python train.py --d_model=512 --n_kv_head=4 --head_dim=64 --norm_place="pre" --norm_eps=1e-06 --positions="rope" --rope_base=10000.0 --bias="none" --tie_embeddings=false --extras=["capped logits"] --init_std_qkv=0.0303 --init_std_o=0.00874 --beta2=0.98 --doc_mask=true --train_tokens=900600000
MLP neurons of a small language model. Each row is named by its layer, matrix (up: input weights) and neuron, and shows model dimensions 421-484. Each number is 50 + 10 x the weight over its row's rms, rounded and kept within 0 to 99.
A block is one neuron, or neurons of one layer that tend to fire together. Before each block is what it responds to, as a language model described it from the Wikipedia text at the highest values.

Responds to: The second piece of a word split after a short first fragment like He, We, She or pe, mostly in proper names, e.g. He-us, We-il, he-el.
L5.up165:40 43 43 66 39 55 45 43 57 53 56 43 61 45 48 61 47 49 47 60 49 34 57 55 55 61 50 66 32 44 70 48 75 55 47 29 50 49 44 46 42 50 43 43 53 66 28 62 53 32 56 50 49 49 52 47 33 64 35 53 25 54 56 58
L5.up275:40 47 48 33 54 43 38 64 65 65 59 48 63 48 42 42 65 50 56 62 53 34 57 53 30 39 46 55 52 52 52 54 51 43 62 58 40 50 53 71 66 41 45 51 57 60 34 59 56 45 55 62 49 48 49 35 31 58 44 49 41 48 49 51
L5.up402:34 36 46 54 37 65 41 44 49 77 43 45 51 39 41 40 39 66 38 32 45 43 51 57 56 54 51 52 48 40 59 69 50 61 60 46 37 50 45 52 44 35 33 69 50 44 60 48 52 42 67 56 60 50 63 55 57 63 61 48 35 63 49 46
L5.up859:63 48 51 48 59 52 43 53 47 68 54 51 52 40 53 48 28 73 57 59 34 36 58 49 43 45 57 71 49 55 58 57 49 49 68 22 37 57 37 65 57 51 38 41 46 55 53 53 18 38 44 62 67 49 46 59 42 52 41 50 28 55 54 43
L5.up1282:58 62 61 57 48 61 25 65 61 64 64 61 56 37 59 57 44 70 46 50 50 37 53 67 50 66 46 54 55 38 41 38 64 47 51 62 54 52 50 51 45 58 37 41 58 64 49 38 45 56 49 59 53 46 57 48 31 52 35 46 37 37 62 41
L5.up1293:48 47 64 58 41 45 55 54 48 53 63 40 51 44 42 46 35 78 41 46 45 46 61 59 49 47 36 57 51 55 56 57 46 44 71 32 53 37 38 51 49 40 49 48 60 43 35 65 35 42 59 49 56 42 62 39 49 56 54 63 31 53 39 44
L5.up1433:66 27 45 59 49 60 34 48 54 70 69 55 57 34 34 61 45 77 53 43 45 53 68 61 72 60 64 62 48 47 54 36 58 43 51 39 44 55 43 51 60 59 32 62 49 39 56 52 49 50 58 55 61 50 56 49 23 60 48 50 29 49 60 48
L5.up1720:48 36 51 59 59 54 60 44 53 60 64 60 65 71 37 60 45 53 51 39 20 37 61 59 41 55 56 55 47 37 57 50 49 44 57 43 47 44 52 35 69 48 35 56 52 59 25 51 51 47 66 67 60 60 76 44 48 55 59 57 35 51 36 50

Responds to: Final word pieces that finish a verb split into several tokens, often after "to", e.g. insp-ect, describ-e, improv-ing, surrender-ed.
L4.up1927:50 55 22 49 51 60 51 51 58 56 55 46 56 31 56 46 40 61 40 55 43 58 54 68 51 60 59 52 42 47 81 46 28 51 46 53 52 56 62 48 51 53 63 44 48 41 37 51 39 60 44 70 52 43 43 54 56 68 47 43 45 43 48 61

Responds to: Fires on the last piece of a main verb expecting an object or that-clause, often reporting or discovery verbs: noted, discovers, indicated, pointed out.
L8.up220:48 57 29 62 57 67 40 57 56 37 41 43 42 49 72 48 30 58 36 54 41 20 62 54 54 61 57 62 46 54 68 55 60 44 27 46 59 46 62 49 54 48 43 58 45 48 51 50 27 54 44 51 46 53 38 47 46 59 57 47 39 60 34 61
L8.up561:48 51 57 43 46 61 34 45 58 44 36 58 48 65 65 57 42 62 44 47 36 54 48 50 49 35 58 56 44 42 43 45 54 49 49 45 64 45 46 51 49 61 56 48 48 60 48 49 49 61 54 55 63 52 71 52 44 50 45 45 51 33 39 51
L8.up636:47 64 41 49 66 47 51 49 53 45 45 28 42 58 57 71 56 61 37 62 36 44 39 61 48 49 45 61 51 54 60 56 39 59 53 41 51 42 40 51 47 42 51 46 43 58 59 60 31 58 59 47 51 59 36 53 40 69 56 44 54 47 40 63
L8.up987:56 42 26 47 52 63 50 56 48 45 53 48 61 56 55 55 59 49 35 37 43 31 36 60 74 52 63 64 47 69 51 48 33 52 45 44 57 54 59 61 50 60 42 56 51 53 45 50 47 27 54 55 51 52 53 56 46 52 48 64 59 51 40 61
L8.up1113:54 41 37 53 53 35 53 65 54 50 51 46 50 51 62 33 44 63 43 39 48 53 48 67 48 57 54 56 48 40 72 53 50 43 43 38 59 43 64 47 59 34 55 43 47 50 49 62 35 51 59 64 48 34 52 50 51 64 53 36 57 46 45 62
L8.up1138:46 48 29 46 64 46 38 54 61 64 51 44 47 36 56 57 36 45 49 45 29 53 38 50 53 35 56 66 56 47 64 45 41 56 49 60 58 39 46 48 54 40 48 34 44 45 52 55 20 41 61 54 47 42 25 47 59 69 79 55 47 30 47 49
L8.up1609:46 65 40 60 63 64 44 31 54 43 54 44 51 47 67 61 42 60 41 58 50 30 35 51 45 49 56 41 50 56 55 49 58 38 44 45 61 44 62 41 47 61 53 59 53 48 54 43 43 42 39 53 45 52 51 65 39 74 66 41 51 23 60 46
L8.up1767:44 46 25 43 53 47 46 44 48 66 48 55 60 72 63 50 61 60 38 28 55 39 49 55 60 58 63 59 48 40 53 47 60 42 37 54 69 59 68 54 45 57 40 49 50 54 56 54 37 53 37 58 64 51 46 41 28 64 57 53 69 46 45 37

Responds to: Opening quotation marks right before a quoted name, term or phrase, after "known as", "referred to as", "the term", "under the name"; weaker on opening parentheses, "per", word-start pieces like rel-, pre-.
L5.up149:45 56 63 53 48 52 57 58 71 42 62 61 55 58 67 56 55 66 43 41 40 32 62 58 56 58 40 47 41 53 55 45 58 56 42 48 59 48 45 49 36 48 65 52 32 46 45 51 58 55 55 54 54 51 51 46 28 65 36 44 52 41 55 36
L5.up578:44 43 47 46 49 48 52 44 51 60 60 51 64 58 55 60 38 49 45 43 40 54 51 57 54 65 42 60 61 39 40 42 44 54 61 57 46 48 41 53 55 60 36 64 32 67 56 35 55 44 61 50 48 44 69 51 56 62 37 54 40 63 71 50
L5.up1128:48 54 38 67 44 50 42 33 59 53 51 49 59 46 63 47 68 41 41 55 32 28 31 64 44 48 53 62 57 73 47 54 52 44 41 72 46 47 49 54 69 52 49 59 28 47 33 56 41 42 47 54 55 67 55 18 47 48 68 36 46 39 42 61
L5.up1320:51 35 50 52 53 38 40 61 74 62 33 46 57 63 48 57 49 50 55 52 37 46 37 46 48 48 40 69 48 49 46 64 63 49 39 48 37 62 58 67 51 63 43 49 44 53 51 40 47 56 43 47 63 36 46 39 40 54 46 38 18 39 60 53
L5.up1477:49 39 38 46 43 38 50 40 61 70 63 56 49 54 40 51 37 46 29 52 31 28 36 52 53 54 37 58 41 39 44 52 45 60 45 38 77 46 36 54 47 60 42 47 59 56 51 60 43 60 49 50 41 49 45 57 55 45 72 42 39 43 48 59
L5.up1789:33 52 47 46 49 39 40 51 65 38 46 58 59 38 39 58 50 54 50 49 61 25 52 57 43 58 38 54 46 53 29 49 47 55 52 47 44 48 27 48 43 54 57 39 46 47 53 25 60 51 52 59 53 43 48 40 35 56 35 51 30 33 49 58
L5.up1846:49 45 60 51 60 49 54 45 60 59 48 59 51 54 49 49 43 51 60 50 43 53 53 59 50 50 40 49 60 43 58 52 52 74 43 61 42 38 25 51 47 58 49 51 54 53 45 45 46 42 54 51 52 45 46 63 49 56 61 37 40 37 67 54
L5.up1939:36 52 51 51 45 67 57 51 48 53 47 49 59 51 60 47 60 62 51 37 57 59 47 54 60 30 40 47 48 54 31 26 52 52 51 59 49 37 48 32 44 39 55 57 38 59 52 49 41 44 55 43 49 52 45 31 52 42 37 54 34 49 52 73

Responds to: Opening quote marks (and similar openers like ', $, hyphen) that begin a quoted name, title or phrase, e.g. known as "Chaka", performed "State of Love….
L8.up124:42 52 40 35 47 44 27 39 64 51 40 52 41 40 46 23 64 50 48 53 59 32 45 70 62 45 60 46 51 61 23 42 56 44 43 51 55 38 52 43 52 49 36 56 53 50 61 73 43 38 49 54 54 60 54 47 55 48 64 30 55 41 46 36
L8.up198:59 50 62 46 47 40 47 48 61 65 39 66 63 86 70 69 54 60 32 37 48 48 31 67 58 42 51 36 56 44 43 72 50 49 43 48 67 53 53 50 31 50 56 45 40 31 63 42 40 56 49 37 55 45 63 36 62 73 37 47 36 47 61 53
L8.up328:47 50 55 50 55 56 72 31 44 52 55 62 45 51 47 67 54 52 45 56 42 50 46 72 40 30 55 49 42 34 30 44 50 49 39 46 55 61 56 42 38 39 41 42 45 47 53 55 38 47 42 58 75 40 48 58 48 60 45 53 59 58 45 58
L8.up502:38 39 50 46 49 58 52 49 55 54 48 79 45 50 57 75 55 70 60 34 53 59 29 58 55 51 42 55 44 58 59 46 63 65 41 44 39 35 50 47 42 36 45 48 39 56 48 41 41 65 46 58 55 45 35 46 31 53 57 42 48 48 60 61
L8.up1045:57 61 43 31 57 55 56 55 76 43 38 43 50 76 48 47 56 42 47 51 46 63 53 39 52 54 47 42 51 65 35 62 51 55 48 38 37 24 48 54 39 58 39 42 50 37 33 39 57 54 69 56 56 47 43 39 43 80 26 42 34 60 54 47
L8.up1074:54 63 56 41 39 55 50 46 55 59 51 23 37 58 44 54 63 51 41 49 46 58 52 52 46 44 49 45 46 48 36 58 50 47 42 43 68 50 65 66 28 42 58 40 47 54 47 42 41 37 56 56 60 48 40 55 56 47 39 56 62 48 46 48
L8.up1316:52 43 41 34 44 51 47 58 55 49 50 64 56 56 49 43 42 45 45 51 55 42 53 62 48 34 51 55 55 45 46 66 46 73 56 32 45 51 51 67 40 68 55 54 51 42 46 35 34 39 57 42 53 50 33 47 58 60 54 68 55 43 58 47
L8.up1629:58 54 63 49 46 45 53 38 62 67 69 42 46 72 52 61 39 47 54 51 55 57 36 49 62 51 36 51 32 49 55 52 51 52 58 53 60 32 35 69 53 51 45 62 41 51 45 61 46 42 74 71 59 63 56 43 42 54 56 59 33 35 53 51

Responds to: Second or middle word-piece tokens inside words split after a short opening piece, like Me|chan|ism, stra|te|gy, Belfa|st, cal|c|ulated, and digits after a decimal point (100.0, 3.5).
L4.up588:44 25 53 53 42 63 52 63 44 59 61 45 49 69 52 32 48 61 33 40 49 36 40 55 59 58 43 63 46 51 49 49 47 47 64 44 57 45 35 43 42 55 59 62 51 49 59 49 40 41 42 44 59 37 56 55 48 65 45 46 37 42 50 63

Responds to: Prepositions, mostly "of", linking a preceding noun or verb to a following noun phrase, as in part of, start of, intersection of, based on, days after.
L5.up270:36 47 57 54 36 42 43 36 56 61 59 50 54 73 58 39 67 58 52 60 51 51 64 57 57 34 38 48 50 42 83 58 53 37 43 29 54 42 41 48 38 48 52 45 58 50 44 52 29 48 46 56 45 36 45 47 38 73 50 43 40 24 69 41
L5.up444:53 49 48 59 50 38 48 51 48 43 53 52 62 40 60 41 60 52 43 50 45 43 54 50 50 47 49 72 53 41 59 35 49 53 46 54 76 47 64 58 35 41 51 30 57 49 47 60 41 58 61 75 51 47 55 38 52 59 51 39 61 33 42 58
L5.up562:55 36 36 45 48 69 44 60 48 47 57 36 48 48 43 57 52 49 40 58 45 54 44 48 59 58 53 52 46 50 54 46 55 60 39 34 54 48 43 39 32 47 54 41 58 42 53 42 61 52 64 59 47 40 41 55 41 63 49 39 60 54 76 73
L5.up1126:36 35 51 62 74 55 45 49 63 38 51 62 46 36 31 55 53 50 58 35 50 40 49 54 70 64 58 57 45 54 70 45 42 43 48 30 46 59 39 38 65 45 54 44 43 53 50 56 61 55 37 69 47 38 38 55 49 60 48 28 35 43 50 45
L5.up1335:43 48 26 48 36 49 49 52 42 60 58 42 64 60 47 55 48 47 55 54 34 31 37 56 40 63 41 57 47 47 61 61 38 58 64 47 74 50 54 60 53 43 50 49 59 49 60 74 49 58 38 56 45 45 57 55 57 50 48 37 46 57 61 59
L5.up1461:31 54 44 49 62 52 37 45 55 55 63 51 45 42 53 64 27 53 50 48 56 45 52 63 39 64 70 39 37 42 57 52 51 41 48 39 51 63 69 73 47 73 32 26 50 45 52 61 33 53 40 69 50 55 47 36 52 74 57 37 56 41 53 45
L5.up1627:49 56 53 45 41 41 38 65 48 66 48 51 46 60 59 54 54 54 58 50 37 55 46 52 58 64 79 53 53 55 68 57 31 38 47 42 52 51 53 57 48 56 44 44 50 56 46 53 41 45 58 67 50 56 55 55 30 70 58 56 33 54 52 54
L5.up1640:40 51 30 43 57 59 51 49 60 63 49 60 39 52 59 61 64 39 42 41 42 57 28 55 39 27 43 40 46 40 60 41 63 47 47 64 64 38 50 47 67 66 33 62 47 57 53 63 36 45 39 46 58 41 27 19 53 58 29 41 39 56 49 70

Responds to: The first piece of a surname right after a given name in lists, tables and credits, such as Tyler An(krum), Phil Co(te), Tony Mar(low).
L5.up53:56 45 51 61 56 68 37 68 41 61 53 43 30 55 50 71 54 41 52 39 56 54 57 64 60 54 49 47 50 50 65 57 68 50 63 47 66 47 35 44 28 49 46 72 61 48 45 59 45 49 32 58 51 37 54 59 46 42 46 49 58 52 57 49
L5.up387:56 51 49 53 57 49 59 42 46 52 32 71 65 41 51 29 44 59 48 37 43 51 69 59 30 53 75 40 49 48 36 52 41 52 39 52 36 51 58 62 51 32 39 43 56 47 42 54 43 48 33 68 54 58 31 53 47 60 62 50 47 53 60 50
L5.up412:54 47 42 64 46 48 43 46 70 57 55 55 46 57 60 44 46 45 70 33 40 53 59 73 56 71 49 64 60 82 69 59 47 43 37 53 63 54 29 55 57 60 44 44 63 53 51 54 37 47 46 72 64 45 49 53 54 61 63 44 44 46 55 63
L5.up429:42 56 53 62 57 58 47 64 61 63 52 64 45 59 42 38 51 37 41 61 51 49 55 51 64 51 32 55 51 66 62 61 29 50 51 67 40 43 31 57 35 43 46 70 52 61 44 36 42 32 42 72 46 64 68 49 54 45 44 37 54 47 54 42
L5.up501:47 45 36 74 70 48 51 70 27 53 46 56 41 54 42 39 38 36 58 61 59 49 56 63 44 56 42 53 42 50 51 64 32 53 57 71 53 49 45 52 46 56 49 35 51 60 59 39 59 44 44 69 56 56 44 57 50 49 59 50 68 48 53 45
L5.up963:44 44 51 62 45 66 52 51 52 66 54 58 36 39 39 52 47 32 45 54 49 43 56 52 65 44 46 55 46 60 65 53 44 46 38 63 48 54 51 44 45 28 40 35 58 38 45 31 56 56 29 67 55 71 24 50 48 48 43 48 50 56 50 56
L5.up1027:54 38 55 42 60 54 50 49 59 44 24 55 51 67 53 58 56 57 61 54 34 47 50 47 47 57 50 62 55 60 42 52 22 69 49 44 74 66 57 47 48 44 42 54 59 68 62 49 38 60 51 49 64 40 41 55 46 52 33 38 66 40 42 47
L5.up1572:37 32 46 44 50 70 53 46 36 61 52 51 57 54 37 43 43 48 74 49 40 44 64 62 37 51 42 65 48 56 50 58 37 57 37 45 52 36 45 53 33 49 54 48 57 56 45 48 70 53 49 67 48 44 37 54 42 50 66 63 51 40 54 31

Responds to: The token right after a person's first name, usually a middle initial or surname start, e.g. Thomas A., Mary J., Michael Fishman.
L8.up558:38 51 60 47 23 51 30 64 53 46 33 42 52 50 62 45 54 48 56 39 44 46 50 61 53 50 37 39 42 48 39 69 48 42 70 44 37 54 37 65 49 55 40 52 35 54 55 52 47 56 58 47 48 51 59 51 33 60 37 43 57 45 43 44
L8.up827:41 37 60 46 49 42 28 40 42 48 34 46 45 44 50 65 37 55 55 40 61 57 56 48 50 43 44 59 55 49 38 50 36 56 43 55 68 45 47 44 54 63 46 40 52 45 53 32 50 46 55 62 50 64 52 54 54 51 49 62 38 38 49 65
L8.up925:56 37 49 75 40 47 40 44 47 57 44 50 53 55 72 28 43 39 46 49 51 29 53 72 51 58 54 48 42 67 74 56 43 47 40 71 60 50 46 43 29 36 60 58 49 57 43 35 51 47 40 66 47 53 59 44 52 77 56 51 69 42 62 38
L8.up981:59 43 39 44 55 40 39 63 54 50 41 56 49 68 66 59 53 60 41 35 42 48 50 45 51 50 63 42 41 68 49 57 50 53 42 37 66 62 48 39 40 55 44 45 51 57 38 59 47 53 46 52 52 43 52 40 57 42 49 62 41 69 60 52
L8.up1281:39 54 54 72 25 33 50 57 63 47 56 48 64 53 55 51 30 49 49 37 53 43 58 57 46 49 33 74 35 51 55 65 50 51 42 61 57 51 38 54 64 44 70 47 56 61 53 41 40 44 40 44 40 43 36 48 48 50 43 59 36 61 46 58
L8.up1475:40 46 56 64 62 54 46 42 55 53 53 29 43 61 68 40 40 51 54 30 44 41 53 66 48 54 49 47 45 60 41 55 52 59 40 61 52 51 44 66 40 41 48 54 43 64 47 57 42 45 53 53 54 42 59 27 39 48 56 51 52 52 43 46
L8.up1572:49 49 51 58 60 56 56 53 45 47 49 69 63 45 54 58 44 46 42 41 47 42 60 50 60 56 51 50 50 46 47 65 45 71 61 51 82 59 52 53 57 57 61 46 35 72 49 39 54 29 53 49 59 57 49 51 42 43 64 51 53 47 56 49
L8.up1909:54 42 31 36 43 55 43 59 39 46 47 66 59 53 58 38 75 58 55 49 25 29 74 57 40 59 39 58 50 68 59 82 56 47 66 55 50 43 38 46 42 49 33 47 64 53 37 43 48 40 62 54 53 54 33 26 60 67 41 51 65 44 62 47

Responds to: Second pieces of split words or contractions, mostly the apostrophe after a pronoun or noun (We've, You're, there's) and fragments such as Ha-pp-ened.
L4.up581:48 51 49 55 63 52 54 36 48 61 48 51 41 35 58 54 47 79 42 55 44 37 49 59 51 61 47 68 62 60 44 52 41 56 51 54 55 63 61 42 49 60 38 54 44 47 47 41 50 30 45 58 62 29 45 43 49 55 44 29 20 51 47 51

Responds to: First token of a surname right after a given name or initial, in lists, tables, credits, e.g. Michael Brunner, Eddie Greene, Linda Hunt.
L4.up892:47 63 54 66 42 54 46 65 61 57 47 70 45 52 42 57 55 49 53 42 57 49 43 47 51 56 49 66 41 49 62 52 45 32 42 50 69 52 44 45 36 45 28 43 59 65 34 56 47 41 41 63 51 44 45 57 56 46 46 51 54 40 53 53

Responds to: Middle word-piece tokens inside words split into several pieces, after a short opening piece, such as ro-man-tic, Sha-do-w, se-c-ular.
L5.up320:47 53 48 56 53 62 53 56 50 59 33 48 44 61 54 32 55 60 45 45 49 42 39 46 49 56 43 43 54 50 52 56 50 43 52 44 51 41 34 48 48 54 44 72 55 62 56 37 58 48 46 55 63 26 46 52 43 53 41 56 32 51 59 63
L5.up454:44 42 34 26 57 59 39 69 58 48 40 57 60 68 46 24 38 68 54 51 37 58 68 66 48 54 57 58 52 46 51 40 45 62 57 41 59 45 48 45 54 47 42 55 28 56 54 49 48 28 57 52 75 58 53 43 42 55 30 47 38 55 54 46
L5.up500:50 40 41 53 57 59 45 42 49 51 61 49 64 50 54 39 50 55 53 47 69 50 60 50 48 55 61 52 64 45 53 58 37 60 36 26 51 31 48 50 43 53 39 54 38 47 58 27 39 37 67 50 56 65 62 55 56 68 37 57 35 61 47 53
L5.up687:49 52 51 35 43 50 63 63 55 53 41 57 64 61 55 41 52 50 47 58 42 47 46 54 47 49 53 66 43 56 52 48 38 51 66 25 42 53 42 50 66 61 56 60 48 49 42 57 48 33 56 44 58 34 45 49 53 53 39 69 42 50 45 71
L5.up757:55 56 51 60 53 52 50 55 51 64 40 47 51 38 49 43 33 46 57 44 52 41 61 53 39 57 37 64 48 59 50 49 51 61 46 32 41 45 50 40 52 44 47 48 49 50 55 39 32 58 43 61 51 27 42 47 36 68 54 49 33 47 43 58
L5.up1378:49 45 59 47 52 42 54 49 55 59 49 38 50 38 44 46 44 45 48 46 47 51 42 59 51 43 55 56 54 65 40 39 37 56 39 69 48 34 50 49 55 47 46 42 60 35 51 53 49 54 44 50 69 45 71 68 55 66 30 64 52 41 50 48
L5.up1430:58 22 66 60 71 54 48 39 49 59 58 49 47 53 63 57 42 59 60 50 51 49 38 49 60 26 35 65 55 42 63 52 43 51 49 56 46 45 41 54 51 63 56 44 55 33 47 46 42 38 69 48 57 43 56 63 41 55 57 51 46 46 64 43
L5.up1486:46 50 20 45 56 47 51 62 48 45 58 48 54 52 60 54 59 57 49 45 50 48 44 56 38 74 49 44 44 58 56 58 63 60 45 35 49 31 57 29 51 24 37 51 58 60 50 37 44 32 51 55 56 52 52 39 45 62 44 26 56 51 60 50